python train.py --d_model=192 --head_dim=64 --vocab_size=705 --norm="layernorm" --attn_scale=0.125 --parallel_block=true --init="normal" --init_std_qkv=0.0361 --init_std_down=0.0 --optimizer="cautious_adamw" --lr=0.00128 --beta1=0.9 --lr_head=0.0066 --grad_clip=2.0 --decay_fraction=0.56
MLP neurons of a small language model. Each row is named by its layer, matrix (up: input weights) and neuron, and shows model dimensions 16-143. Each number is 500 + 40 x the weight over its row's rms, rounded and kept within 0 to 999. Numbers have three digits each.
Before each neuron's rows, "fires after" lists the tokens most often just before its 100 highest values on Wikipedia text that the model never trained on.

fires after: " C", " c", "ec", " M", " m", " b"
L2.up353:501461439502500508563515546458529487560538477524542528518410493509431509532480518461517447525484426494558488493510494590494500584458544440482534535509408475514498469511526456539499542529481503470468496505551474490462467544450521512485556518540505491555517619518497495442559505446482578501448527459496488472629523569578516491464426564532539477469528593546479506474483496423501501552503

fires after: ".\n\n", "\n\n"
L3.up592:465406522553516526467458516488426503501591459509482444515464426468424488550520535480441520481487599488443528476512489492483499564487472555448468435484557463487493523495537450451553543474538531465486508522546458511499448539503522594499483525471550483407449440546457474436481471527488464549574496532493570495518504550455460617490564516452494463519547541544507510436488422494452467408556

fires after: ",", " ", " K", " G", "_", " b"
L4.up486:536447395475605516537566485405506478424545406503546540463509445484491496469456509449508449512506571476487465521510580475524494508420469484501549495472445531515456492539503427505533538516510530518463534513485534488477524514519517525502477587557500482507564511475548528568478532464511525496563506506486488466500457453519533506500498528487488495496514578485475567523460493500493516592444

fires after: " the", " ", "th", " The"
L4.up4:515455506569579523446504486507481523478601531504390474527404477467470523551491522540436460442515504475446514452506452489511493528522493522453478486532570468483504541574500452461456553520492515487517475535587442478515467467460572493517480531556530493490532455541515475493512451452507495483514466493509503458552435552541463587422571532495485499538481566531568503478450464494451465452508

fires after: "\n\n", " Un", " was"
L2.up540:520429467548534462562489527492502496550528489600475520450476481534530523587529539506494521519499450508459513504422559466476500378413455524471492481474536439505535525516503527513492516501461638552548530531542502475471526436497534515487521506526529503452494363468497498466449447515484472511579498438583521499488520533463477498498470474395495481491524433483475567536536494508478498543494

fires after: " the", " ", " The", "19"
L4.up83:485455470520566542439493511533514511532572490496498484518547486493466513544456515567472559449526520489419513452526504529512476538480559519476496494505559472435461542456503466513561567525447465535527498536506478535492486445482575414518495555510554521473506519532518494540530412483511488448497451487514526494511601538518454563507548493511476496447470499589526530423464470503451504395507

fires after: " the", " a", " an", " per", "t", " f"
L4.up164:510464449536492519379481562477483507530543506529441473531440502486465512530483563522465446468467522471417539463482510570480511532500470591448464503577450422479499542513525475459479555539509512457550516566510473580572438499468576499502498512538548510443550532576512519479488454459513500491511494521463623440543526540483529576511489493514455500535471458583495462469487485471505447409470

fires after: "19", "18", "17"
L3.up398:484513440523541501497429493493523541479542491482571511522509498455490512506493535513473544448405516520425522503511507563514501536437510573509438504491579420465429524456504422454544530495548507542458418497584497580487502522458509526489528531420558418447517495518502545401508480487498511472574515480546501525452548527427438484503503505515442511467524501505492547514497427492503467460556

fires after: "\n\n", "er", ":", "k"
L2.up1:448490499512470453536494540512447412439518518493503465446512460506533549448535457493528545445443516464490491386512453511543582451442432533480460454549526492481521537433422460499490461489588540561516534516481496533516485467479515590522554497477500508520433532536519492555443458530510448554467478531513548468549430454496419578551504488521545414505505528487496562473487488444500502534532

fires after: " f", " F", " the", " to"
L2.up281:462515496474483414459438536506459514500562452552411432451521535539510598541525457486494506493497487483519477493436475562530462521386506456462502542559503495497585515480441468497505555568464474534513537483447486558540510511501539510600523480486430457532473494493517574549548493488525432557506494544462497466511534522478443532567483529499473428471486565454462567462537453506554510478501

fires after: "t", "ov", "ec", " m"
L3.up578:450482528499475510598480439501483426444476565434514480432474522539552529516495461505414540514554489556484480577525429557558497515586548516501543514536515456498515514484494524486488435498465505559483546474503435631535487481520567543553551562511460525495495463483521544515486570524501490453450553474493552506499476474481525529543443530565515543506407421499527463516502474563506440457491

fires after: "===", " the", "==", "er", ":", " by"
L4.up337:498433498542475472435506479473507508459455464514443507509521445520534505519496521462531515492486533520465498524591451529475554532473448487472504490553560542468555523525482511485445486521517481545472518578512579445472441465485490564524457511484492418542501541518491507473494472555501460481511485493547567500487510477508441490525531517545504404473576552445490527539555512429523558514471

fires after: " the", " The", " a", " A", " e"
L4.up360:517420443577545504408468486456519561520514495493441467530516506459498501624498510549470414495422547479472557421500590520555533523535509521486483544588499508474499536480519457480513515548528514487504497595486488534525487491454538517508523518576535512485533481550479446431500429490438470473486499478500527491478464582509487553493532500484432446488528534601491543507423450472494491401472

fires after: " was", " is", " be", " a", " are", " app"
L4.up599:474540509404554480552430506519467469509551462513503393566518525491453504523444535383531453452576519488496512511534497487484469425504476486558506506477550488468465565469558475481520484503529502553440509523449493447530535558498540474486499482416455514486473434590493558548537572498482543419518503523549510487478469450499468563528536455505545449512515553488480494426527520543505441577511

fires after: "19", "18"
L3.up187:518526503459492501458443598520472520491524518489507483504455429451495504490512557532494464448500518443508534384557512481491453523533532610438452498521506439414470639476508435495494526405533571527501514562500462542523498536476538530549499604496516470457514498528514525441471497513476473491514462543583479435449505466475447541482458528592540481483455527565547521492501458541415473460449

fires after: "ed", " in", " with", "ated"
L4.up541:503459470507514499461495517428530530465508457495449508503457466514429459574509495520542471490535604470500565511510474521477565506454524575384452515536534460536432489468475483465551512497598553525480471544526530461520463554493494572519529502443613473510539516489512421438553476524504484479514462523466461507442477461439459576427501493448482442448486556559506480471462472430479455499556

fires after: ",", " m", " comp", "p", "s"
L2.up183:498484500516661523436499535485538527484464488456443498512503447515568494463495557519543416481577558387522513465490516472545527452488432468487480504457529508437483506554480484525469486482461537552408537530498460494525560463483528558574439462376498540488485472500490468485501561454454506454475521493536528442545457480537549529458488528444520573525516462512550559484480547483457494477511

fires after: " ", "n", "In", " o", "19"
L4.up266:546505477540514520420424487435492528495503524490389534560469513514490496501540507525467510463503518463470491528493448506561471508521496498460434510528542399537524448483424416466513512496564550512555541586496510521515491490489586469438551499402514512466479461464462529445545539484554494520529546481493561495461471498526434488453490461528538474467520530536577505486549473478502492424543

fires after: " C", " c", "|---|---", " |\n", " M", "cc"
L2.up296:482454488468540528470516485438519437539477493559492511470546495499372512488500477484454499470453487475534594436517510520492463515487524444547600463506380494530514501530506459530483480463471476448474510520521493504505416540455490490537414512465510461616505535481473503446510571458467510538457479492456488455509524588480454488545525507470492491452508477543460506507506490477510509500477

fires after: "\n", ")\n", " the", " (", " "
L4.up423:529543490556510471430505500553492514469549536520392482530401428493509476509530489543553438412537441486413485457521522461471498525473458503487466545533494500460482516486477472452484539457477498545532559482514460513504476535485518496489514487531529524395536487527509482473437509501526548536491468537483515503527460548459499570481529477526478400527463500528490506540490535440525443476572

fires after: ",", "ing", " in", "ap", "amp"
L2.up553:523499486435534487531445518402478500488498455491468468438493486546564502462520551465514508542454532482490599518571436536498452499557531460588483560511474503486455539528586511482469503387461565504499479518446549500501456456484501493563489508462486483563492469470504501496493510489486554393421488376448455519465575483546535459553434509546530556497532511536468478440429541544532517454509

fires after: " the", "19", "ic", " f", " The", "or"
L4.up243:452444509476546543471449480488500487528552559555511497426463473492503522473521538521531533414531532474503523465504516550548456521522474507451475429490581476515500552483509427470439544519454499491490503589488486571454484438507519543511516534534480477555530512643479501420576487461516525516499493508460560457508514506533490482525465522529493526504497468605498477520486479502436491402485

fires after: "\n", "==\n", ")\n", ".\n"
L3.up151:446427512582537486421476588506486489469566535557499487511521452438454485584479596467510555467501515493440507434486550516493456561486494517467477495443598483443474531509538440497553511521501528413470485512596487540563497586496496526495451531447529447514519526566513484403484462532496459478558454575508511469502515516498479531484526462430512471509483492532539606463528486495418493465496

fires after: "19", "18"
L2.up121:506516463504541537467450577479426534500539516490527462499477428464462525498502606516475513454513575444505563463529514538508486531515490588449443494456520412468503623479501447465522577424565554516446484560516457511550459529485519500534505575501542484435518512552511512457519464487442475488545459517532502419423471466482451530484474471530509502454474518515546496453510478509450489499477

fires after: "19", "18", " ", "17"
L3.up238:568496383479516485520522460455503505525520531429494490506504512553543514456513449526467496494435474515524505539449409554478514555541518531544509527531445472467462551484500394490510483439535457505470473482519528519514473472448570538515487507500543486411504560458479556452479508435519485464500529390464476514472537531535505475467412590591522547484477467497486451510440488515482485487576

fires after: "19", " is", " are", " was"
L4.up562:445528377497508514519463473560521482523528465526570468522448462471490508453512504490503475483468471515510580558490581485526505484436447484518479551456612478518445560520499429500595480520549467536399453490512500484496498523533545498493521536469499504454497500525490459525551489492502523473541492468532502494445470541427458543517503478510495421519506542478510472496495549466445478515591

fires after: ".\n\n", "\n\n", " |\n\n", "==\n"
L3.up420:478445510562506539472456564454452494514579519488491528504459446486458508548524557505444520457497601478431534480494468482539492573498430561478474472514516499472500499493524449506560532509515546477459468531538444504487437549469517529495451492483549517457491440604527492450552473535436473526519490596508528449455458438511488604463553471427491467522535541496508555458507392461414479425551

fires after: " the", " The", "at", "The", " an"
L4.up373:542428472506572520431515493490478509511544514498442444510434456502456503533482520523517535472460533448477494401499521597480470532502479524485490529528526551446444585438545437412531544522530500471497470560549513477486430527467542501485508543555525504498447520590463536497492422469528442523461496536486583448470491529470497525554548508491461466517454531580500476526524452459436461404477

fires after: " ", "19", "-", "|", " D", "3"
L4.up397:501492514517527525491435544532469500449553510523478426505470480493444490539545580527524483497518533466493513432492502518465447522494487503456481563532492457490478566482515479404496600513501554462459517553502480535584455529496567499487486571493505443474490482552550506538541534512460501513523465521484532362507557505532397577500505535463523485502511496553502488480531487492460446442437

fires after: ".\n\n", "\n\n", " |\n\n"
L3.up410:507438533547527509480460569450468530485563455541485506496437418480481510560492563495442525454532569479424516453547505481533504591518413540453489482533540468449490501469528462471546505444548537481474449544531445517483425517504479563502469516484534518477503465558470486427560439536462492552569488554522575468520483493492472591477532476496508475517560529532541520429525414475458498430502

fires after: "\n\n", " comp", " m"
L2.up361:511409487519548479582497561456497488464520412548532519497422525500565497525490538434491521509524455502426457500505460494511561402474463537423431471545533481491518473531596564461524406506503599500483494528534490524412585510425509451530574491509471497468537484522442489438467556456511439478515519490491383517447476507412507487477519495449491507502528500563505515539491493518499540505537

fires after: " a", " A", "y", " Ar"
L2.up191:444495533531506453407550489487473544508439534529540526433578520467371497448524518473489531482461555462543505499561580577494423481527521431428527509525552476526465516566514499544553538509450406453581464574463524496550457478438496567460448508457482485506489507509457469481483460478520497455494506460495517485496486463495542482489546514440546518558517449489544546509447481488546515467500

fires after: ".\n\n", "\n"
L2.up412:458434503538526539503481516469412570487558446526459462502470412507470541570467570493464525491491560461468540473546490491489456582461453541434458476486504446474494532514593472464540551492502532460438428544565448569489462554486555556520482544500522450454485504545457460470513468535473486430558467539506526473508492516466496543503520465511483459493525497548583564428532469506504427467466

fires after: " is", " C", " was", " I", "-", "ist"
L4.up395:399460484454588509453412492568496468500504434484489459524477432553507507470482497492511514492511509473488534507514487493433484501464497498498514486497537501505467553508584453472503499502516513549491530491435429481603462570516526440506532552463457452489522519531492484545530544522514452494563453528534507402501489476449389564470497495465563495532612538497496494510499527538380497505530

fires after: " a", " S", " A", " s", "a"
L2.up188:458478501505576514418511463490495471512445490520432500480477506495531500505520498529524446439449549462502520468516566587500494516538498558454508529495575529485541534481573525495480525458530610466468495566510496467533517563554581483534507400496462556515445485452525419418493526417526569522556512480438460465558475499453483445449521479542530476431516481485536578470471462501453508476523

fires after: "19", "18", " "
L2.up178:414490477507529524495456515477408527489528505479528459494493459477476537515502553496435527493517531552418534476505486536456499497487453584430445460450560452443482571448535450442538557459553557519472423527560480553540441556433567508567465593453498492488501510524491521404511459474487488503555490501508510402420479498503501527525513480497520483487508514532567509466498475511473444482520

fires after: "18", "19", "17"
L3.up258:464464469488538511495465489457490557482559519466512500509485466494514541489509486532427513471468489530443561525474522578516527472472477547485439483465498457447483553488523405499527597429561547428454407507556544565586475511452502521499510538469536422437542498518540544431490439505481480484567498514515519452452494513444497507515508503498496530463452454529485516488509463506553470450558

fires after: "19", " b", " ", "le", "re"
L3.up502:501552441465555506466447519513514493483481472472490523466501412465506477488488528545537532478582552460438483524490463529490503510496502542452478562570498471464476506484534364409504554415552452489518448549499450491467454488497569485567500453452570522405520472513468494496513521498545471486530459534464503474530502535490412512466467495662532527461501551544516522487502433525417423444482

fires after: ".\n\n", "\n\n"
L3.up573:484443517556524526486490582503412518440592476508471425549526422477495532530550552519433534461503545487422477442494508470491483572461500533441434482521501466435513532543513455463538542445510580478450483542586498511539486523469521554494480516435530503418534478533459447475503490504509482532591448541496544478522514473486434570496532433488480458496548544540524507501490459500465447452515

fires after: " the", " a", " pro", " con", "-", " A"
L4.up549:515454452529577502445494550501510468512536516472501409529454483495545482559491500519514508435449538536466534458515436585526450519471476510502445492508459504423477550506517432462471503512496528562479525603535492489561511517497539491544499475471591463478490463582501447459547503474498495516466496527418490523582469574553522515531510498498464455449577496540508517501464521510541487433491

fires after: " f", " F", "s", "os"
L3.up189:486567456451532490518451471415455480489518474472434512469392445537513562467545503487493482518490552446470551471490465463547502541578537516477498499482513550521523497553476528477471424551431582580510565511501457510504563449443478511551447570430484494600507486444514512481521542426495492522497469578429543515502483514468517559481457486566499514466530537443521487471484483521495548490467

fires after: " ", "\n", "-"
L4.up98:524497491500506503419439526517471488506536540530446460507469482489542518494475511577499498513499492432426447434510498477482505558546530556479506502508554491522494540453445404410501530503486487565492572508579500499557533531477551444497520481444497532461440476548465527439497509525536556514533477518538501396505444489648473492489493523442516479513480547540587456505571513429410497397496

fires after: "|---|---", " |\n", " t", " T"
L2.up427:464451496508448573517417482498550455552496538501538459461530504503400496530473506533545486527473538474543595481513533573553454582442514402478565499578522526516510531505446439515456482531457430543485546511510536512460406534486512553487488589481531445481420567495517537478522506465531602444485474548498562484581477551571486531518486492565504470505478521533497506454514531513505499517448

fires after: ",", "s", ")", "er", "al"
L3.up465:433504538522534541501451562537426533460577472530480443541503397504499462548486538491507551509572570456473513435472496462459465482513481523456484492482580500450507576550508454474485567452495487480464497603527437437508469514517498487485474486413486500540502465608495475499513513527455522481501428553540587441517482475451478533474545445429472487489488448553510524453458505460468501450474

fires after: "19", "18", " "
L4.up477:535530469490514524464492593493462511470592485509505467508535398468457537500472576534446518477451538442477518515493517561471515476521508508470459512488450426474518579507526436427537549436505543508461446543507429570549500559491554464567472530494540481410494504548469506474532494542439489480533489582517480445449493539484497507525457436527498490462439513488502527409521423503526433457481

fires after: ".\n\n", "\n\n"
L2.up619:470409507555508546451442547472424505465564487495500493485474418501407541560499563495435527496512586468450514466535473468525427531473444534462443469511497459489520542501533465444548584498519550491463432544562481515494428526496512560496430533490495482439500493563498459455535457545433490474521502562502532439476485506492469615488541515484502496512524550546535534427524435473473462437520

fires after: " the", "\n", " The"
L4.up6:432467519517531483387529531544496492527473481469485506546450461464510452520525495488493493422513546501456506415471502495487491489500487523461483536612548430510521520500489428512515565551499515485488544581452470533510475480476486566505475474504546487473577511577534456438568457477487508462514479507511502444491528488496426547516517476510480515451520485550540554489493541433535453402495

fires after: "erv", "ol", "f", "o", "ust"
L2.up220:533497561435497449420535522470493544485444524589552479486522494502469541507519457484555496544497536460487528527441527561469515418496455570486435474521488435519508532510505469519534607511473441498512485480542502558570455481504437515548471525536483406561574533502516554550549438532499500535491504476445601487529486495480479521466501508536513527477577492593474458438474444541483514490476

fires after: "19", "18", " ", "194", "201"
L3.up93:525521458507534510493511552451489490491508518471489490499473415460473537525475523567419525490468578488496546482488525538520509528538476590466471506456502406428491593505500425496487587375584587437486438568561495540537486541512524541530516535455547453439521482541486538427500476542493462518510458537555522426486476537478475532494463469485521539436448559531527542435490448493472444485478

fires after: " the", " c"
L4.up567:450445478480510478407531462572473453470525472482460511541518495520462499542535521510479472415549477489448508452536529492496517516504540526505466497581542462445548541513467495478495613525366513491561557566483423560471494525496498457464505531530582492462495492479473517535492453460498523533497416543486532479549459529521484573456469524507488464545481501618522557494475522417492511470515

fires after: "19", "18", " ", "ate"
L2.up142:476448486548485575474502538476372497455552494548502450498483475457466561526468575540496521491489496474481524480521477562474489530512445579435446471467544487455501596449554440430524555482563535490466483558561477559542483536441564546493495605475488482524524549539462509434520443533463555473533500517497505446489473524501505479483519485517492439446477575516585517464519428473501474471508

fires after: "\n\n", " e", "e", " Jo", "o", " re"
L2.up229:525558464492554522479538578420510534538460476457469518496475513541521515557521512466467508536473402479416510412504492409498500400470514503525461456505535514481481570557528553523567467429540557528506452475543548460505509430537500461533497460482417555529558490518457443458475515527516516442554547459455456509574557454446474471515479548475456549457566525505543470513523551454491527526510

fires after: "19", "18", "\n\n", " ", " of"
L3.up100:490496490478497513439522578471497542486573502509496522490455480440471530517522558581504492471524528413457529448519559471502419492502510556462499492522516423417445588536558372457524551423504580484490487590514466510524435515473497551540496516487544452439490520532532527441476504514530491512500439519481542417444529524516445538511462475546530472493532500557507475469479490526464504437476

fires after: "19", "18"
L2.up621:456495513509494520471485535462416570527554526521521463441443457432483574500456556509468502472549478499472514460531506500473508477479475592450488476464607473479493535440538443442524514524551535472463432491584499526516498571493520516508478558438509467461528541527479485461492491517482530551557483527474538445470483522487528463476472462509468485452498519487556500475489497476520477478523

fires after: "19", "18"
L3.up362:514524479498558521461422536511493549513543504477539514529458445481450527493516515537445492448463482530455601491506495550485475482482498517484449510498536460433452524512508384498511568413549582461484439517540514584547480534507510499558475565457546447474562516514497551419492488536462481457530480528513506383455493534496453537518480509539528511440466508554522530471487441518499466435511

fires after: ".\n\n", "\n\n", " |\n\n", "==\n", "\n", "==\n\n"
L3.up338:497442516549542538481468545491425565462569451469466451503493450458430555562524594536474513449532545487440577479495470512474480537471455578453461490463503488459501525508540427476538586479583538446455419557514472543506461550459568568554436527493504441429521500537455453460474548550491473527560478537490534469499522485492463566490525461492479450473506495536571501461488408477504453428520

fires after: ".\n\n"
L3.up214:500426515546532560459471529469435522446543463489492487484496408475449508568524530507452500476497563459432516497516492503494464566481452530464453496519526495459531529506577454459549517432485552487482424555531476562532426534506514558533467521519537530463505470537456447433497436546479484498551475518502568469519496503463445580462549481527569498490517497522522557435481444517485455437497

fires after: "19", "18"
L3.up126:511485506524524528482451509476430500455569507501505462516471436489476579537521525556456500488508509473463515457511522535475446532514519521455456478517579457406470598450571405441522521414553539466471525518532497585525463508490532537548503548501506475517517539563494530404501483514527481510517496471523499432427496548478471475503433513571491458430489530533520514509530443478458474463482

fires after: " o", "ou", " O", " for", " F", " f"
L3.up624:416495493512566425474495538553442523480482425520471473542538513516578579532565466502557512438571496422437516456520455471557496511422516485488522578572528520483456468517449486460489485561544549571497501505446505505501514539507482484543493469486404473479472510425477532511481545489485407533534502522489542489505497557455504483554483530543485454462485533535511563526476519494513487439516

fires after: ".\n\n", "\n\n", " |\n\n", "==\n", "==\n\n"
L3.up442:467431481526527511489489603498455566506591523486493477555530440427458468536511565489508528467528599513440519474492516486503479571456460533472519493509510516463516506480521492507562584491554519457475454517562428513501410537472476509480411504522502505434492520603537430439503481537448472515509486568528502476504466497480475560482526480451480438514498516505494569457496412475379507470505

fires after: "18", "19", "17"
L3.up523:470479446509491556479457494459457525458514526460513470498566461505489550535455515488421526458484500543443492513535522571531530515444523544472396493471463439446498547490519402466529521525609523523437469519539507558574506536405540520519476579496533461537559481539496582404517446496487490453586525502520466456440495528477476480470507518568470493467494466537524482495536501487524451509521

fires after: " o", " to", "er", "ro", "en", "ar"
L3.up17:544533496481436510449495526548547585507483504563472517426474484483567492452508459459482447503339492483496537475492516506532487441539442502450485539525633504547452558519508537514544470489555502538522467513482567500498459494520532513503517481535520537517480492462508395501525489529456461470524523423537507499452568489538555496492514496544521522476542515523507492499430439536494500540506

fires after: "|", " the", "-", "The", " The"
L4.up448:489490477437525533439503502507491484515505508600376480492419470520471474520516511535508517448483551489473509443491496548498447509472473529518513532571553469476468516488514438493463588534465518490527453562565501502511479461497524472499481501522468502535504438576555533519547512449561478530507476473504641477488472557507447523433537495479473561492508492582488489501565492526433505419450

fires after: " the", " ", "th", "The", " New"
L4.up611:515456380494548481396549478529488536521546495545449445460487507519437465546447510540511513478521494518481502458516506466513398530531531517453490528609531403489535489473494465479561550539514528507529491558594514534510484515398571485494467562528499486472503450537486533467471453525540536452522515503476567507537515559529512467523503519526449496475461550537543502451500486471511438394501

fires after: " ", "19", "18", " ("
L3.up301:460491504479465465574490472578507501540456522441508491492472518475509558468499459506461486530558485580521525510438512573484453458441468519536550531556520485482533526502520412492518503518560529454459463515543504473524484500488546556508546487485506491427462528499472495439501490466538511416514535514504552503519484477495478517516517516535524485505429552545490446487468519465483533503626

fires after: " a", " A", " of", "a"
L2.up375:459504482498472488445477460496529486458481570473542461454509466494469480464453453541562508475411579494549508505554504529590499503519506436455497534481605538546508531484437503556492485452503487422540498535505458537554486473534416495465417559478485499489467509476495527473474496561511525515506537488515388492506475517478555479560553480567501532478443514537558471513420517536522446497492

fires after: " the", " a", " an", "The", " its"
L4.up119:522458492497603507411450487488480512474518457468433459501480485528493519519487497587478513470517542485424484464476420515508454545489507540469440494553522418559458494503532450492514508470462501571535558588491480522535470524459550474461555537444521481457499511504549551425483470554531582473530523491492516474500493506510498515563544505511453507482579505565504483448488497483501451438473

fires after: " o", "-", ".", "ro", "200", "201"
L3.up103:545511463457436438495497491468510492534493473512544510447539494502544506475549484418537530561513458419586489510498438521499406434500480515482458525513573486498466478625485478548545548401523522447514456480571522499581525491498451498468470492545472454457507413585477405479523490476446533495499499435480447517439571485507514495527477534508530530528503563473505489426464507497489508530528

fires after: ",", "==\n", " was", "==\n\n", "\n", " and"
L4.up502:423399549526628522514478508484467599464558470523486445576540432483519549550467542429471586471488515505490510485535543518455475545506444541490488482471530522437496506549495430485515572511535505498383461463536487514538484570523513578560457506446475454521527520550465457462530498568478489493517447537558566453530510484449492549498556428501553445511512509460511550450525515451422498497474

fires after: " the", " c", " The", " o", " a", " "
L4.up72:488418402592583514456506511543516493514522495507521487521433493524512539487477485556476462500486560510470468395531510569498478524496503561465501547531524455495425557503565468450472526484460513523545512567481486547473459493437496478467478509481520466481502495607499495450519453489522453463480514456462568490538481522517446509519568505537429511465537535591572508446454423504527488457497

fires after: ",", " ", "W", "E", " in"
L3.up72:492535499444484520501529557430492543476521507490495522506473493502492476447434505503487546500460518458477549485564512462473509513652531527482534517537477506547434540571469491499497444412472498537481479518500496529515477464475479504494481535452540476545403557461542417439400464462480544497466449551420539466551511485495485503492574515586497482440575516499463596464544495536524524497511

fires after: " ", "19", "18"
L3.up65:453508501486498472503530492509566516542483474487509544534468465499500479462480522530506483513490506475471525508510479522463498497531497589528525610541533492490462489519487432445563517488607463482513489511546461486450490482476535481561581484462547493463520468448508481475475462451528547386526481470517459483514464509467435513474534523611460515488490568494496575551485448514428481410521

fires after: ",", " g", "c", " G", " c"
L2.up460:492513437542504506482521494472497487522489562446514508484490459459507554554453490488534493496487567520513378464558512479516508510486468441579508493458449506507461517525526480492491555488497475462538498467547492542518543452489488490601497474532390624475601612491482486562534450464507566486492520521472458448557500472450452463560502514556492561471492496474536467539479454539490565503470

fires after: "ch", " f", " ", "W", "E", " F"
L2.up265:493537496468509526407503524517446503490506487497479471559600476542513483459509445512545571492508495420509488506441461490524507575599451550509488580492394559559502495506411478461487562493504497565449516508435497555561532559485486570471486530492521457540525481440474476541532546498511460555522443540442500473482554548570492544550507540541471523479405425527507518449537488513491509462510

fires after: " the", "th", " A", "le", " m", " Un"
L4.up556:489493484581527449410522516476509591517548510467520471477472505507495503529456492559464502448480527496520499425484416554520527523493472512419511487526509406466485544420447397490543489528480456518536531528566508528477511444482522486489453549538525559464572489551430502456523476480516517496496472498469609516542469580527552482557551477535409523502470489473487443446485484502521492434550

fires after: " was", " is", " were", "en", " are", ","
L4.up306:477494497541572551547437484544476506428504420465484382551542483481489517530470531452449524549544529495454486498487434516510478537476415487466454507444486491485486584507567517464531529498495528547429496461502517432525522573530536502537448510455468427513555462522456458539605545521499470543569478525576517469440549467514451555531526492590509487482531497462518500451515506495535464542478

fires after: " ", "19", "18"
L2.up144:508484427485527526498479533453495533487532508494534505496488444494447537559452560507448563476468536531454535503474510575505521503511451605470450515486492404473491545485490433457534580442578572469431390563558464542554442522455555506518495524480565463459498463568493515471500441496446482522531523539525532403474459531500468550492507461509507526475460515512538518423504475494458431461503

fires after: "f", " m", " K", " M", "o", "ec"
L3.up542:474523475438405459438523484495513499470476559444582524478529496516560446514525485501501508520503581513486536571557513581497451528580412548467480520529453500458517534522542514495439481522498522488507492421504499531545494407501455564526438521473472518501498441501476473546506418564446516424506529521442515550530508439517550472525455521505555477510472402522467450518529530503511465525452

fires after: " on", " in", "ed", " to", " a", " of"
L4.up528:522475419574508467425425433449526463469537467510479492591531536558437452602488538518455507468474514460489551455504456531468468510443465518393452574565504527579505529483498461499497521421600538556502459523504495547554456537446499492528525551502595496483530509507525505465528511525538442411532540496432519509535505541523476512568518525509517483436522553525487507454494499492491430469471

fires after: " ", " the", "19", " f", " gr"
L4.up515:511390483611471512412534496479479462538538520507444550488471489449523502496531555542510505444504507473468495441549511476504406486533539486489488520571560493463593547538444435409464532542518556513506478546473412542500542538465532494486514528468554479463486491488523469533509397495470545521515444475468561462569481546532534488429529476548514505455509492503578527449565493395487518490512